config = dict(
    n_layer=9,
    d_model=704,
    n_head=11,
    n_kv_head=11,
    head_dim=64,
    d_mlp=2816,
    vocab_size=20632,
    activation='gelu',
    norm='layernorm',
    norm_place='pre',
    norm_eps=1e-05,
    positions='alibi',
    qk_norm=False,
    attn_scale=0.125,
    bias='all',
    tie_embeddings=True,
    parallel_block=False,
    init='normal',
    init_std_qkv=0.0217,
    init_std_o=0.0217,
    init_std_up=0.0217,
    init_std_down=0.0,
    optimizer='muon',
    lr=0.00678,
    lr_mult_o=3.0,
    lr_mult_down=1.5,
    beta1=0.93,
    lr_head=0.00413,
    grad_clip=2.0,
    warmup_steps=200,
    schedule='wsd',
    decay_fraction=0.321,
    decay_shape='linear',
    final_lr_fraction=0.1,
    batch_tokens=131072,
    seq_len=1024,
    doc_mask=True,
    train_tokens=1272000000,
    steps=9705,
    dataset='wikipedia_en',
)
MLP neurons of a small language model. Each row is named by its layer, matrix (up: input weights) and neuron, and shows model dimensions 32-159. Each number is 200 + 20 x the weight over its row's rms, rounded and kept within 0 to 999.
A block is one neuron, or neurons of one layer that tend to fire together. Before each block is what it responds to, as a language model described it from the Wikipedia text at the highest values.

Responds to: Capital initial of surnames
L3.up883,221,170,222,214,171,207,218,171,198,208,200,204,186,206,207,237,225,179,219,191,207,217,196,206,195,212,220,175,202,177,262,194,187,227,182,205,187,173,200,175,189,213,175,225,200,219,187,202,210,166,171,188,204,192,169,219,203,184,193,183,202,222,186,244,143,231,174,225,193,210,226,177,215,175,181,195,190,221,199,200,187,190,200,218,195,212,196,174,187,190,193,209,240,183,226,202,193,227,199,192,184,173,231,220,217,206,199,219,194,221,204,216,185,203,205,201,237,197,193,188,221,167,191,202,192,208,235,175
L3.up939,198,174,229,203,213,204,214,215,188,221,165,259,191,203,181,188,169,176,198,229,198,177,193,213,211,200,210,216,162,210,188,212,188,226,191,189,188,184,185,182,210,198,208,175,221,206,198,211,192,185,182,181,208,206,237,228,192,189,203,217,246,172,189,183,206,196,189,174,236,227,201,211,232,217,175,217,200,203,199,189,211,203,185,190,207,196,204,187,188,210,178,219,220,220,159,197,229,209,206,193,226,209,222,195,204,186,202,211,195,189,153,224,190,199,219,202,188,184,207,198,203,195,201,204,234,166,218,205
L3.up1271,203,215,237,220,240,210,252,160,181,205,198,204,196,174,192,228,196,152,200,245,205,217,160,205,214,193,204,224,215,218,224,223,193,209,214,204,221,205,214,206,179,212,210,192,191,194,202,198,231,181,194,210,173,169,207,209,209,189,245,231,190,218,193,216,191,200,192,205,234,232,179,163,203,176,215,231,181,199,163,209,213,214,243,249,195,196,211,172,164,232,239,225,192,176,209,215,205,176,191,228,214,210,222,244,204,216,191,202,184,188,199,215,194,212,208,201,250,181,203,200,220,166,215,221,205,225,209,146
L3.up1758,222,174,183,202,160,214,236,192,225,203,215,223,197,180,205,222,219,167,212,204,194,222,227,191,197,214,207,193,186,240,213,196,187,199,220,233,231,210,194,163,202,185,192,203,193,211,200,195,178,200,199,196,185,176,244,221,196,196,197,249,184,162,208,227,177,188,207,218,200,216,203,198,202,215,220,218,192,214,203,236,220,216,177,176,202,205,205,202,206,199,215,196,214,190,176,211,174,183,204,236,205,212,209,150,222,188,217,138,205,225,207,183,170,242,200,166,237,193,184,196,206,182,231,187,168,173,208,197
L3.up1793,210,201,239,211,213,186,254,166,187,208,214,218,199,206,215,249,215,182,198,238,232,233,167,212,193,218,201,222,192,186,240,203,236,218,191,229,195,205,186,176,203,216,205,183,176,202,225,199,198,150,174,192,217,175,187,164,204,175,216,221,198,223,198,214,180,194,165,184,230,206,186,203,213,191,193,192,165,239,163,209,210,232,214,201,206,199,185,187,199,224,214,184,200,175,215,159,205,212,220,213,204,200,213,205,224,221,229,192,222,211,210,233,176,177,195,172,208,194,179,220,215,187,188,189,212,195,175,165
L3.up2065,160,158,196,228,202,214,224,201,184,172,191,193,192,229,247,198,193,210,203,173,182,194,185,183,183,214,219,201,210,215,162,195,192,244,206,183,211,182,195,214,216,193,183,216,193,187,188,207,238,202,171,191,220,191,236,207,228,182,195,198,224,216,216,171,214,191,223,181,221,211,179,191,199,252,198,204,175,180,183,247,188,183,169,215,245,189,181,179,170,190,238,179,219,191,169,212,210,217,199,160,188,212,237,174,200,223,186,187,234,203,217,207,189,197,175,212,255,197,220,221,218,174,218,230,179,229,183,190
L3.up2264,197,207,217,225,208,203,183,198,197,210,186,217,174,163,186,159,199,219,208,192,205,174,201,177,187,190,223,215,175,202,216,201,222,173,178,194,161,206,216,187,223,179,225,195,212,226,225,191,156,204,199,231,197,208,191,190,218,225,243,192,190,209,195,175,171,204,178,218,195,219,166,201,204,171,193,204,195,230,183,212,218,183,232,179,194,183,189,203,204,183,215,209,188,161,203,186,174,230,218,165,189,196,228,205,195,218,184,180,198,199,183,188,201,212,204,180,182,165,231,147,228,202,175,191,187,164,191,187
L3.up2717,202,118,195,194,202,216,217,210,204,203,201,214,215,169,200,229,206,195,164,193,213,186,193,200,216,217,206,217,230,228,205,173,218,221,243,180,191,176,190,220,174,240,191,188,166,203,177,203,204,187,187,207,226,223,199,192,188,230,231,179,225,187,184,185,211,202,178,198,206,211,217,164,232,191,164,191,191,207,206,192,209,209,222,200,177,191,170,201,160,186,195,206,196,192,189,208,178,177,200,207,213,209,191,211,185,191,212,235,193,191,205,239,209,216,193,210,200,179,173,242,185,239,204,231,190,205,193,214

Responds to: Surname start after first name
L2.up15,188,173,199,206,193,218,237,176,160,207,179,187,176,221,226,250,181,161,194,206,153,228,169,221,188,189,194,213,173,219,242,191,211,213,198,221,189,229,202,189,200,231,225,207,186,174,195,208,211,167,201,235,189,202,188,175,214,163,198,229,208,220,169,178,205,217,190,202,186,230,170,191,181,193,188,195,190,237,196,203,210,231,215,214,212,175,195,211,204,203,178,212,205,186,185,215,218,169,200,178,225,213,206,218,196,225,220,188,201,213,226,201,179,189,198,187,211,192,220,203,209,213,204,236,218,186,188,182
L2.up187,185,213,189,220,240,151,201,182,168,237,185,186,194,192,179,225,170,207,179,190,158,199,210,200,213,169,222,224,186,180,249,201,206,224,209,213,202,203,224,168,171,203,188,205,168,219,193,186,207,185,161,210,196,199,212,198,184,208,180,225,159,241,213,201,200,181,186,202,226,187,174,193,186,201,172,203,188,239,159,223,209,186,236,195,200,234,175,233,169,220,194,228,206,166,219,163,214,191,200,158,219,198,204,208,211,221,182,216,204,229,239,219,197,235,241,214,205,210,200,191,231,205,192,210,201,213,163,202
L2.up307,195,203,208,188,204,192,234,178,179,207,192,219,207,232,209,201,200,205,186,185,217,182,175,232,184,215,221,199,181,173,209,218,192,231,203,197,195,180,215,185,240,234,212,193,174,194,173,200,177,182,179,219,210,215,172,200,206,220,227,193,185,183,184,190,220,184,202,214,177,201,216,172,206,212,190,198,176,220,196,187,183,196,199,194,199,187,182,171,212,197,220,222,210,186,226,216,178,180,200,183,218,223,193,222,191,211,193,192,227,183,214,195,196,213,238,203,192,203,205,222,208,204,201,217,174,217,185,204
L2.up468,199,183,209,221,174,198,238,206,163,202,217,184,202,158,216,238,220,208,187,229,203,228,214,204,204,211,196,210,192,224,207,198,213,217,185,204,159,191,211,227,189,197,176,171,246,150,195,185,229,222,171,191,174,202,194,196,188,194,218,194,191,238,187,221,234,200,202,215,168,170,228,212,214,200,170,194,204,176,199,196,244,192,239,194,234,222,197,168,192,213,203,189,217,178,195,204,199,207,193,207,199,168,211,204,197,189,237,174,167,211,216,235,188,209,231,220,226,227,186,235,202,148,228,183,228,180,192,161
L2.up493,176,175,213,201,192,203,239,173,191,184,198,182,230,197,205,207,157,194,216,195,205,201,218,165,153,220,211,206,209,219,201,224,192,201,215,188,177,223,214,190,194,194,236,203,194,231,215,197,180,220,219,189,193,206,203,180,181,201,208,195,200,210,230,190,239,213,182,203,176,192,190,206,206,196,194,212,248,189,193,213,203,169,231,202,232,207,195,198,212,203,177,224,197,155,198,196,193,177,213,217,225,246,191,198,192,178,187,204,205,161,200,210,148,202,187,179,203,191,198,183,201,225,178,172,221,182,199,184
L2.up891,197,234,183,217,202,218,220,218,171,192,177,201,214,185,208,208,225,177,205,201,178,204,207,212,201,184,200,204,198,222,225,234,194,190,181,201,192,183,177,211,244,224,212,195,227,158,210,212,210,212,184,221,201,182,151,199,180,190,159,208,226,193,159,227,228,164,176,193,182,173,209,184,202,197,175,211,209,199,199,178,196,222,182,153,219,185,191,204,211,219,170,196,240,221,217,222,189,187,171,205,222,190,205,187,185,220,195,182,200,190,204,211,167,194,170,185,208,159,152,218,179,207,218,215,218,233,214,175
L2.up1849,171,178,180,190,218,197,185,200,218,230,182,198,174,196,205,181,217,183,188,219,224,249,201,209,207,194,198,179,181,231,224,209,220,201,210,221,176,242,227,244,174,199,190,182,198,160,196,223,209,203,197,189,185,201,223,189,197,167,177,207,204,222,183,214,157,223,191,195,224,230,215,221,163,208,223,200,163,206,204,222,192,160,183,165,215,213,172,235,225,238,202,201,208,182,245,194,219,210,214,190,195,215,248,154,196,206,202,199,197,193,216,188,190,224,214,185,203,195,207,228,180,145,193,211,213,242,221,192
L2.up2699,202,222,207,235,193,196,221,215,190,205,226,204,195,192,205,242,229,184,186,204,194,188,199,240,183,219,215,254,198,222,233,184,233,223,204,212,180,193,182,221,183,237,193,222,211,177,218,198,204,200,198,207,208,194,143,192,197,195,223,251,239,193,214,215,199,173,229,210,181,179,192,190,198,221,178,164,160,190,191,206,198,187,192,193,215,181,178,191,193,232,216,229,230,184,168,202,203,162,237,198,216,179,214,216,216,203,201,170,217,222,225,231,232,215,199,193,234,178,243,190,182,194,187,205,190,172,216,192

Responds to: Word-initial capital letters
L6.up1362,178,193,224,203,194,190,219,207,211,193,197,205,212,180,200,188,198,210,213,227,197,224,215,220,216,167,210,207,140,231,208,185,142,236,206,235,213,214,178,222,192,219,213,185,225,188,208,195,198,193,207,225,229,224,177,206,210,191,202,234,202,212,205,191,184,182,183,162,206,165,195,228,209,183,195,195,159,213,221,172,209,221,197,191,222,231,218,206,219,206,233,215,222,242,194,214,218,229,172,200,185,218,207,181,190,200,170,229,195,216,197,205,209,191,172,191,212,226,221,198,200,208,204,243,205,175,213,216

Responds to: Mid-word fragments in names
L2.up285,174,205,198,169,179,188,192,223,216,165,180,217,228,209,217,160,196,213,166,216,222,231,183,154,160,226,219,162,176,233,231,179,209,202,212,194,201,217,202,164,188,158,230,223,221,212,166,185,212,217,224,186,230,230,216,198,197,160,213,188,185,204,225,186,200,182,178,214,217,215,206,203,211,201,189,232,167,202,196,231,186,186,222,235,219,206,186,197,201,210,203,180,203,183,186,188,181,190,205,196,241,208,206,194,201,180,187,184,196,169,211,205,210,207,191,191,191,179,238,172,195,188,223,203,215,267,192,186
L2.up872,196,233,161,231,203,193,192,232,183,190,178,182,208,202,209,202,180,207,180,189,175,184,212,201,203,221,191,162,201,234,233,196,202,187,176,159,200,201,213,243,200,213,198,199,204,204,196,192,208,194,207,183,208,227,213,209,220,195,187,191,183,224,186,217,207,226,205,187,194,202,182,212,218,167,198,225,184,188,204,193,203,178,205,180,218,187,205,182,176,221,192,175,195,192,172,170,222,228,193,144,191,236,209,152,189,214,213,160,205,227,228,193,216,201,226,190,206,195,200,223,169,199,184,230,210,214,227,178
L2.up998,194,210,169,198,206,200,208,208,194,238,183,177,185,213,196,209,163,207,217,200,194,172,230,200,148,216,162,192,222,180,223,186,172,234,231,190,214,189,207,205,207,212,229,175,197,167,191,195,199,182,220,199,227,174,246,194,176,175,204,197,223,242,198,154,186,219,203,182,209,237,224,213,235,181,182,176,218,213,223,226,181,217,232,175,216,258,181,218,215,209,199,192,196,254,219,202,204,205,234,196,217,200,197,179,188,206,211,200,217,195,194,228,248,216,185,174,200,219,207,183,196,197,234,195,231,205,221,189
L2.up1522,181,176,206,171,166,163,168,190,206,214,185,190,211,193,220,189,196,232,203,193,221,210,205,199,206,199,216,200,205,195,224,178,204,166,185,217,233,187,191,218,184,187,203,214,218,225,192,154,217,232,234,244,216,195,184,192,201,214,233,206,199,188,248,210,184,182,218,191,209,245,223,176,221,173,202,212,173,201,197,235,219,186,207,233,223,200,179,214,231,206,223,226,193,217,194,179,199,217,224,175,206,243,225,173,219,211,184,190,214,218,238,174,216,231,156,183,180,179,208,208,245,177,231,186,201,195,184,209
L2.up1648,204,235,199,191,199,193,177,180,201,224,212,234,223,203,223,190,188,172,173,195,177,183,203,184,198,180,199,240,160,203,214,202,157,211,229,180,231,198,206,212,233,215,185,224,227,197,203,199,204,238,217,211,205,250,226,165,199,212,191,212,233,194,188,176,179,190,199,190,201,218,234,200,178,190,220,195,176,204,198,216,183,169,229,170,193,209,204,227,163,212,213,219,261,230,163,223,171,160,181,203,225,215,223,161,145,187,186,217,185,166,216,194,211,211,192,203,238,180,259,211,200,175,198,205,203,208,205,177
L2.up1894,205,200,236,196,216,197,194,200,218,184,190,200,218,164,235,191,191,218,239,215,167,213,209,235,170,195,205,196,197,211,234,201,195,224,209,184,204,226,188,217,219,169,197,194,201,220,230,164,212,209,203,215,236,194,182,196,200,178,188,241,199,197,208,215,187,211,186,214,208,202,198,200,215,211,167,175,191,197,197,174,186,177,199,199,205,206,192,211,202,221,254,195,191,211,214,186,187,173,184,190,225,189,202,200,184,226,235,190,231,176,238,214,226,208,224,153,190,229,225,198,202,157,203,233,208,182,199,190
L2.up1996,204,210,180,202,221,189,221,183,174,224,176,181,202,205,172,166,192,219,223,221,194,177,206,211,202,210,209,199,201,216,218,196,183,218,191,196,184,221,214,203,218,208,200,188,220,200,208,207,213,199,229,174,240,179,224,183,204,200,219,195,195,194,225,175,209,226,240,213,223,220,216,192,203,232,207,221,195,197,200,204,225,204,215,189,181,208,221,208,182,189,224,211,215,202,179,177,185,189,182,219,194,207,216,210,226,184,232,204,196,221,201,232,209,190,168,187,201,208,200,180,225,215,215,188,208,206,193,215
L2.up2561,180,224,170,219,233,187,238,177,196,202,163,198,219,183,215,206,176,198,180,222,217,213,202,222,175,204,183,191,218,223,233,214,235,218,202,186,197,198,236,207,218,184,251,205,204,185,183,184,193,220,200,211,197,188,232,211,169,242,124,177,194,217,228,236,191,187,183,174,195,203,194,176,217,192,192,184,208,197,207,165,205,205,192,242,178,230,174,168,210,178,195,190,175,185,161,188,206,214,208,198,204,212,205,173,196,180,198,207,205,219,183,213,208,199,190,202,170,194,222,175,168,211,175,185,203,218,194,181

Responds to: Name and number fragments
L6.up1925,219,199,199,224,224,193,213,221,217,190,216,227,224,220,188,205,215,160,219,182,223,200,209,210,173,159,187,192,192,216,186,233,199,215,180,201,152,186,191,214,219,219,209,181,198,195,177,234,195,190,184,204,203,214,220,206,226,184,242,214,176,242,210,220,249,211,195,188,199,203,204,182,249,211,194,209,166,188,220,162,215,198,195,189,225,204,176,186,208,194,174,189,189,187,205,209,195,174,196,206,220,174,201,212,240,174,168,206,228,191,191,177,196,187,200,189,210,213,202,181,198,215,178,189,193,189,214,175

Responds to: Partitive "of" and numerals
L6.up816,184,186,206,218,207,183,226,209,170,196,191,191,198,222,194,177,205,191,189,250,191,197,206,215,213,198,234,184,185,187,215,182,194,204,197,184,211,183,168,216,185,219,171,223,179,184,200,195,179,170,204,185,173,206,183,222,188,191,185,171,192,224,193,196,212,190,199,211,201,223,203,178,175,174,194,180,212,185,203,218,200,219,164,199,221,213,157,180,196,216,218,191,179,154,191,207,176,200,206,169,206,229,207,202,188,198,196,191,222,208,206,216,181,221,204,222,159,187,176,182,211,211,154,192,210,165,183,194

Responds to: Partitive quantity phrases
L3.up172,203,179,199,220,184,231,205,207,214,194,232,201,217,203,175,187,221,203,157,205,248,190,192,214,239,173,203,182,179,163,217,221,181,186,199,181,230,188,208,212,252,197,198,186,200,195,230,228,197,219,166,202,189,203,191,188,213,197,178,247,210,184,208,197,230,207,159,179,203,200,202,238,228,209,204,206,204,175,230,193,188,198,214,214,188,189,191,185,203,195,201,208,232,180,211,210,192,222,159,184,238,207,212,219,207,238,202,200,172,213,194,208,192,195,177,208,185,221,179,227,213,186,223,195,204,169,218,168
L3.up273,209,192,224,194,192,210,177,194,233,223,230,186,187,240,201,190,191,229,175,214,189,204,236,207,172,164,205,209,230,191,203,186,192,197,214,236,226,224,191,222,218,196,201,231,233,176,209,225,196,222,194,185,228,216,208,233,220,171,176,233,176,208,214,186,151,186,245,208,183,208,214,214,210,206,178,179,224,207,212,196,193,222,192,175,206,201,208,200,203,203,191,203,183,170,181,197,148,189,203,192,224,205,195,246,218,214,188,181,193,221,191,199,205,182,184,174,221,232,224,242,201,213,192,217,232,186,226,216
L3.up806,257,176,195,222,168,209,193,183,231,255,199,178,192,213,169,203,214,200,178,181,197,191,180,214,192,171,215,210,209,187,174,199,204,211,188,215,219,228,159,202,210,204,171,218,213,191,192,179,198,207,191,213,195,189,206,191,175,161,170,208,211,209,188,174,194,254,208,215,199,175,205,219,169,155,183,175,231,201,196,225,203,200,235,217,212,202,233,144,225,181,180,211,199,197,199,200,228,183,206,185,221,213,191,214,200,189,188,191,248,196,189,187,176,230,189,182,206,226,219,212,209,177,192,216,229,182,161,177
L3.up1172,202,179,202,198,185,199,202,210,229,175,199,202,186,193,221,191,163,204,184,261,196,206,187,194,189,200,206,212,229,197,185,200,160,198,197,180,234,225,185,196,216,178,196,165,201,191,203,205,150,200,203,187,172,208,172,156,187,180,166,172,173,217,214,192,218,238,204,178,174,234,197,186,211,225,193,174,164,203,208,212,196,166,242,178,176,178,185,212,197,203,215,221,219,193,200,182,172,218,224,210,203,214,187,198,178,199,190,200,182,227,167,203,179,191,198,215,182,222,189,202,172,197,213,214,167,212,199,183
L3.up1527,220,180,197,240,212,187,198,200,228,196,201,166,188,191,195,215,217,235,170,199,186,207,181,166,212,202,193,197,185,194,190,220,170,194,191,178,194,213,177,227,211,203,200,198,227,180,225,199,187,231,172,183,217,199,206,206,205,218,177,210,194,150,197,198,224,186,222,240,179,176,222,165,180,195,194,222,238,213,212,194,208,184,215,248,173,209,212,192,192,144,217,223,230,183,201,235,223,204,194,168,192,207,220,179,193,175,168,204,186,211,205,196,205,201,195,167,198,217,214,214,191,175,204,199,178,181,194,195
L3.up1702,204,173,246,209,173,195,204,211,181,191,212,204,190,187,210,207,209,219,189,208,173,181,219,216,223,197,250,194,232,183,196,213,204,196,191,175,235,190,170,164,228,168,201,213,198,180,213,202,202,215,189,196,190,204,192,145,195,177,228,197,197,213,221,212,228,190,172,199,224,205,224,245,197,200,181,204,229,225,170,199,212,189,200,221,182,185,192,189,224,210,218,194,212,181,191,172,181,212,213,202,216,210,179,202,209,194,206,173,184,203,180,246,230,186,159,206,185,204,166,183,205,209,204,216,192,212,210,208
L3.up1804,207,193,200,210,218,195,188,214,226,206,186,199,175,196,182,187,190,214,169,213,209,216,212,206,201,198,228,224,244,180,204,220,197,208,187,215,201,215,178,178,209,206,210,178,173,224,184,185,168,185,195,209,189,206,194,161,190,179,195,214,180,218,199,153,179,186,209,228,218,210,202,193,211,214,212,211,199,221,193,209,233,204,173,222,161,200,179,220,206,179,202,182,242,209,236,223,223,230,212,194,195,197,189,196,198,181,214,219,216,217,220,209,215,244,180,224,203,197,183,232,204,209,181,203,165,186,187,201
L3.up1854,214,226,215,193,219,211,193,232,216,223,182,231,180,220,231,176,216,192,224,217,196,185,206,200,176,190,213,181,146,200,185,216,211,190,209,184,221,191,214,204,202,200,205,214,234,220,232,219,152,220,167,217,188,201,226,171,182,192,235,212,179,191,189,206,218,227,173,175,198,174,200,196,208,189,218,200,196,212,242,210,196,190,229,210,200,182,189,223,219,220,193,213,208,181,230,195,213,216,201,199,234,194,203,195,185,195,205,231,172,198,170,217,196,223,195,209,217,247,184,195,180,212,191,218,198,144,159,172

Responds to: Repeated name completions
L3.up716,214,218,228,181,208,219,213,206,187,206,228,205,214,204,194,189,224,205,190,214,169,226,172,208,188,190,201,201,215,210,164,254,238,231,235,224,214,187,225,159,223,173,226,201,186,202,189,172,187,193,186,189,233,219,164,197,212,229,220,186,206,253,227,209,180,209,182,189,170,214,191,192,226,203,186,206,201,238,201,209,171,201,215,200,237,189,182,240,144,227,187,164,191,218,191,239,229,155,202,229,221,201,215,205,204,189,210,195,225,202,179,192,191,189,226,220,183,209,190,215,231,193,161,189,219,212,225,211
L3.up889,191,223,188,181,191,206,230,202,197,199,197,156,214,192,226,172,196,222,184,199,217,224,190,191,186,205,185,164,209,206,165,225,201,199,177,165,203,220,212,209,192,205,207,207,212,203,186,200,178,174,194,188,209,207,208,190,190,202,187,183,187,220,203,229,205,203,211,214,216,207,223,161,199,173,195,177,173,226,172,197,205,186,196,202,203,218,193,207,219,204,224,208,197,206,171,173,211,205,189,192,236,189,214,235,193,200,220,185,193,198,173,202,243,200,217,222,221,205,206,176,193,175,195,182,202,209,191,183
L3.up900,201,208,194,183,200,157,221,189,175,183,200,186,168,184,203,218,218,224,203,216,192,218,228,194,220,191,176,167,194,193,188,207,205,207,186,201,233,181,198,194,203,239,202,192,146,216,247,202,200,170,193,179,211,220,193,189,199,206,215,219,199,216,225,227,184,185,183,181,200,186,231,208,212,188,184,218,181,205,204,219,220,212,199,193,183,216,184,190,207,189,195,180,188,171,195,205,195,211,194,214,218,195,181,181,201,165,203,185,231,175,174,207,189,158,199,213,202,199,226,197,254,224,231,208,215,201,205,187
L3.up980,217,228,176,190,160,210,236,223,190,249,188,202,200,192,194,154,226,142,198,188,221,187,203,200,185,186,185,207,208,234,152,246,203,204,162,166,180,166,200,204,203,204,214,215,216,172,149,175,158,166,178,195,217,191,207,208,184,205,199,182,209,197,222,221,187,212,208,195,253,200,214,199,214,194,225,200,180,201,211,215,207,163,233,198,175,219,195,229,191,193,192,200,191,202,176,249,173,196,182,184,200,233,211,217,210,189,172,188,168,219,191,196,171,184,203,234,194,206,204,201,182,188,208,219,203,180,187,226
L3.up1666,186,215,157,207,197,182,193,193,185,202,171,213,220,188,152,177,209,214,213,189,197,192,203,228,214,192,175,207,194,201,161,239,219,218,188,205,187,209,220,215,225,238,200,220,196,192,214,219,194,154,210,175,191,177,204,177,223,200,204,162,209,172,199,190,199,179,168,218,206,210,243,198,192,180,193,194,195,216,158,202,202,171,219,195,185,239,150,208,204,212,204,223,188,181,183,206,192,192,180,243,180,189,233,207,226,200,190,200,238,202,205,217,213,187,160,206,221,213,220,213,214,192,174,213,188,178,196,185
L3.up1749,188,222,198,208,201,192,215,205,169,182,220,213,200,177,187,190,180,187,178,216,235,202,192,189,197,183,162,197,177,192,181,216,179,184,192,213,185,202,190,209,238,198,176,189,180,214,173,245,204,180,221,221,209,171,195,179,173,200,196,152,208,199,231,205,190,197,204,211,219,212,198,179,200,192,199,233,180,213,170,218,216,188,228,194,214,217,199,235,184,235,216,262,192,249,195,239,205,202,234,181,179,206,212,201,205,189,209,206,254,206,239,185,200,187,175,219,222,188,201,192,192,209,163,175,174,173,191,198
L3.up1986,174,220,208,187,177,172,199,201,197,186,210,190,193,167,179,177,211,226,215,193,186,200,219,209,220,186,152,189,204,219,156,208,210,174,227,193,234,208,192,218,190,166,175,194,173,205,216,185,156,190,161,179,176,200,200,182,203,215,173,186,232,202,198,205,194,247,178,152,208,208,215,208,194,192,207,203,195,206,182,227,190,195,212,205,213,215,195,206,167,195,187,176,206,211,204,188,203,217,179,215,234,196,199,196,184,234,197,189,212,200,202,215,190,221,162,206,189,204,176,198,191,210,207,225,199,222,197,201
L3.up2040,207,226,215,193,220,190,244,193,187,222,201,220,184,160,208,218,213,178,165,227,198,193,185,225,203,182,141,206,219,217,191,241,225,208,216,217,199,210,211,187,204,238,212,178,183,187,216,209,192,207,190,205,180,185,202,183,209,198,201,185,230,223,205,211,199,187,202,182,215,225,209,184,212,203,204,195,189,219,210,198,212,191,226,234,230,229,202,180,160,203,203,193,218,189,192,186,203,197,165,218,205,203,218,184,199,192,221,209,247,192,179,218,186,213,197,185,215,191,163,206,212,186,207,188,169,223,214,219

Responds to: Partitive "of"
L2.up89,221,180,148,187,166,203,188,183,245,215,188,197,174,209,199,215,226,188,209,206,182,182,207,184,189,173,192,224,179,195,208,188,207,198,213,196,184,174,227,187,169,189,205,186,214,183,191,251,189,197,189,175,185,212,184,180,208,233,195,188,186,199,229,215,203,200,137,195,176,180,198,224,216,171,195,185,203,231,199,188,193,199,186,164,212,204,176,231,209,223,210,171,213,225,201,224,228,194,230,184,198,196,208,219,178,209,196,186,197,205,192,189,232,210,214,179,174,185,176,198,212,189,193,196,213,183,180,201
L2.up722,185,199,196,211,212,223,168,180,194,222,183,211,215,206,232,201,215,251,232,205,212,191,197,222,205,184,190,201,205,214,153,193,196,158,216,160,253,188,177,227,191,169,182,214,195,214,239,183,202,181,176,203,191,204,212,207,194,188,201,220,220,232,217,171,186,221,192,179,193,247,254,201,244,233,182,187,225,226,173,234,202,190,213,202,227,234,223,183,176,203,216,225,213,213,198,203,194,216,195,191,191,188,170,174,205,216,168,181,240,240,217,186,217,185,191,221,176,219,227,188,179,198,237,219,215,220,194,191
L2.up1567,193,228,209,211,178,208,215,199,228,183,213,174,185,207,216,189,200,172,172,200,187,201,236,131,209,199,174,203,240,173,196,197,140,162,209,203,222,207,209,218,205,206,192,209,214,205,213,213,184,211,212,143,174,192,224,214,203,208,203,203,199,225,219,230,223,177,195,208,164,234,201,236,208,169,200,178,204,189,207,208,202,173,199,190,224,198,224,196,220,207,134,202,161,215,191,226,196,221,210,203,231,189,196,154,203,230,205,210,203,212,154,177,199,208,185,193,221,259,169,214,198,184,204,200,183,178,208,189
L2.up1955,232,184,194,197,190,196,193,218,220,245,175,264,208,199,210,237,208,195,198,214,165,184,206,206,196,189,229,250,217,182,200,184,181,215,146,196,185,215,204,222,181,184,213,194,180,185,207,209,170,224,204,180,208,208,206,186,195,198,166,205,181,201,184,204,199,196,194,200,239,200,186,248,210,211,213,205,221,192,220,222,171,191,230,175,220,227,194,231,205,162,232,222,209,207,197,186,206,218,180,193,171,178,178,160,198,163,170,201,187,232,185,236,232,207,190,208,185,252,217,189,198,204,210,204,207,225,183,190
L2.up2062,219,222,194,182,190,214,211,180,197,225,207,179,199,229,184,194,228,195,189,201,189,223,184,212,203,200,194,220,185,172,196,175,199,182,199,217,228,182,200,190,203,231,147,253,207,204,187,203,226,201,188,192,172,196,162,192,244,181,238,216,183,191,177,197,184,203,175,188,200,186,220,210,247,194,206,164,219,174,187,179,216,222,184,202,178,186,233,215,183,204,220,193,218,244,235,212,219,194,188,239,175,191,197,206,187,180,165,222,193,212,201,216,179,231,193,172,173,208,190,208,162,199,197,207,222,214,184,189
L2.up2191,215,218,203,225,189,199,197,221,199,242,203,186,215,201,212,206,171,193,229,219,169,194,199,188,231,187,193,204,222,209,206,214,186,197,206,203,195,174,183,160,201,217,208,157,204,200,204,189,158,188,198,221,220,182,211,216,191,195,164,241,186,192,177,210,172,206,208,179,191,170,180,217,216,220,169,173,217,210,169,184,204,177,207,180,190,230,207,231,190,240,229,220,210,213,201,191,222,187,204,197,219,172,207,222,232,144,216,213,211,212,155,203,236,209,187,214,176,211,206,201,166,173,213,179,219,215,177,209
L2.up2208,168,241,206,193,170,199,181,224,226,178,200,205,226,190,211,215,148,184,200,208,173,243,226,203,220,202,200,202,209,180,198,210,201,207,199,200,176,193,187,206,174,208,199,183,196,221,210,206,186,201,202,189,206,182,188,238,209,190,173,200,186,205,211,203,207,215,201,191,202,203,200,193,216,187,187,179,188,198,177,201,165,205,206,187,215,176,182,212,214,215,196,186,190,200,175,216,203,191,165,212,201,203,141,208,230,187,188,181,140,175,177,206,216,217,177,145,220,215,199,199,215,199,242,200,185,262,188,190
L2.up2332,232,203,184,199,233,213,197,215,201,227,234,193,220,170,172,177,183,219,216,182,158,195,198,179,228,230,214,230,167,161,233,200,176,199,179,204,206,192,210,173,203,189,184,203,214,162,184,203,180,192,197,179,215,208,206,191,209,205,206,199,200,198,222,178,181,221,199,199,211,212,181,196,249,214,188,197,193,189,214,188,201,207,186,218,197,148,195,223,207,187,208,216,203,213,216,199,242,180,200,196,198,158,226,190,232,225,168,224,223,233,224,206,209,223,152,226,221,228,166,227,179,224,200,202,194,198,208,209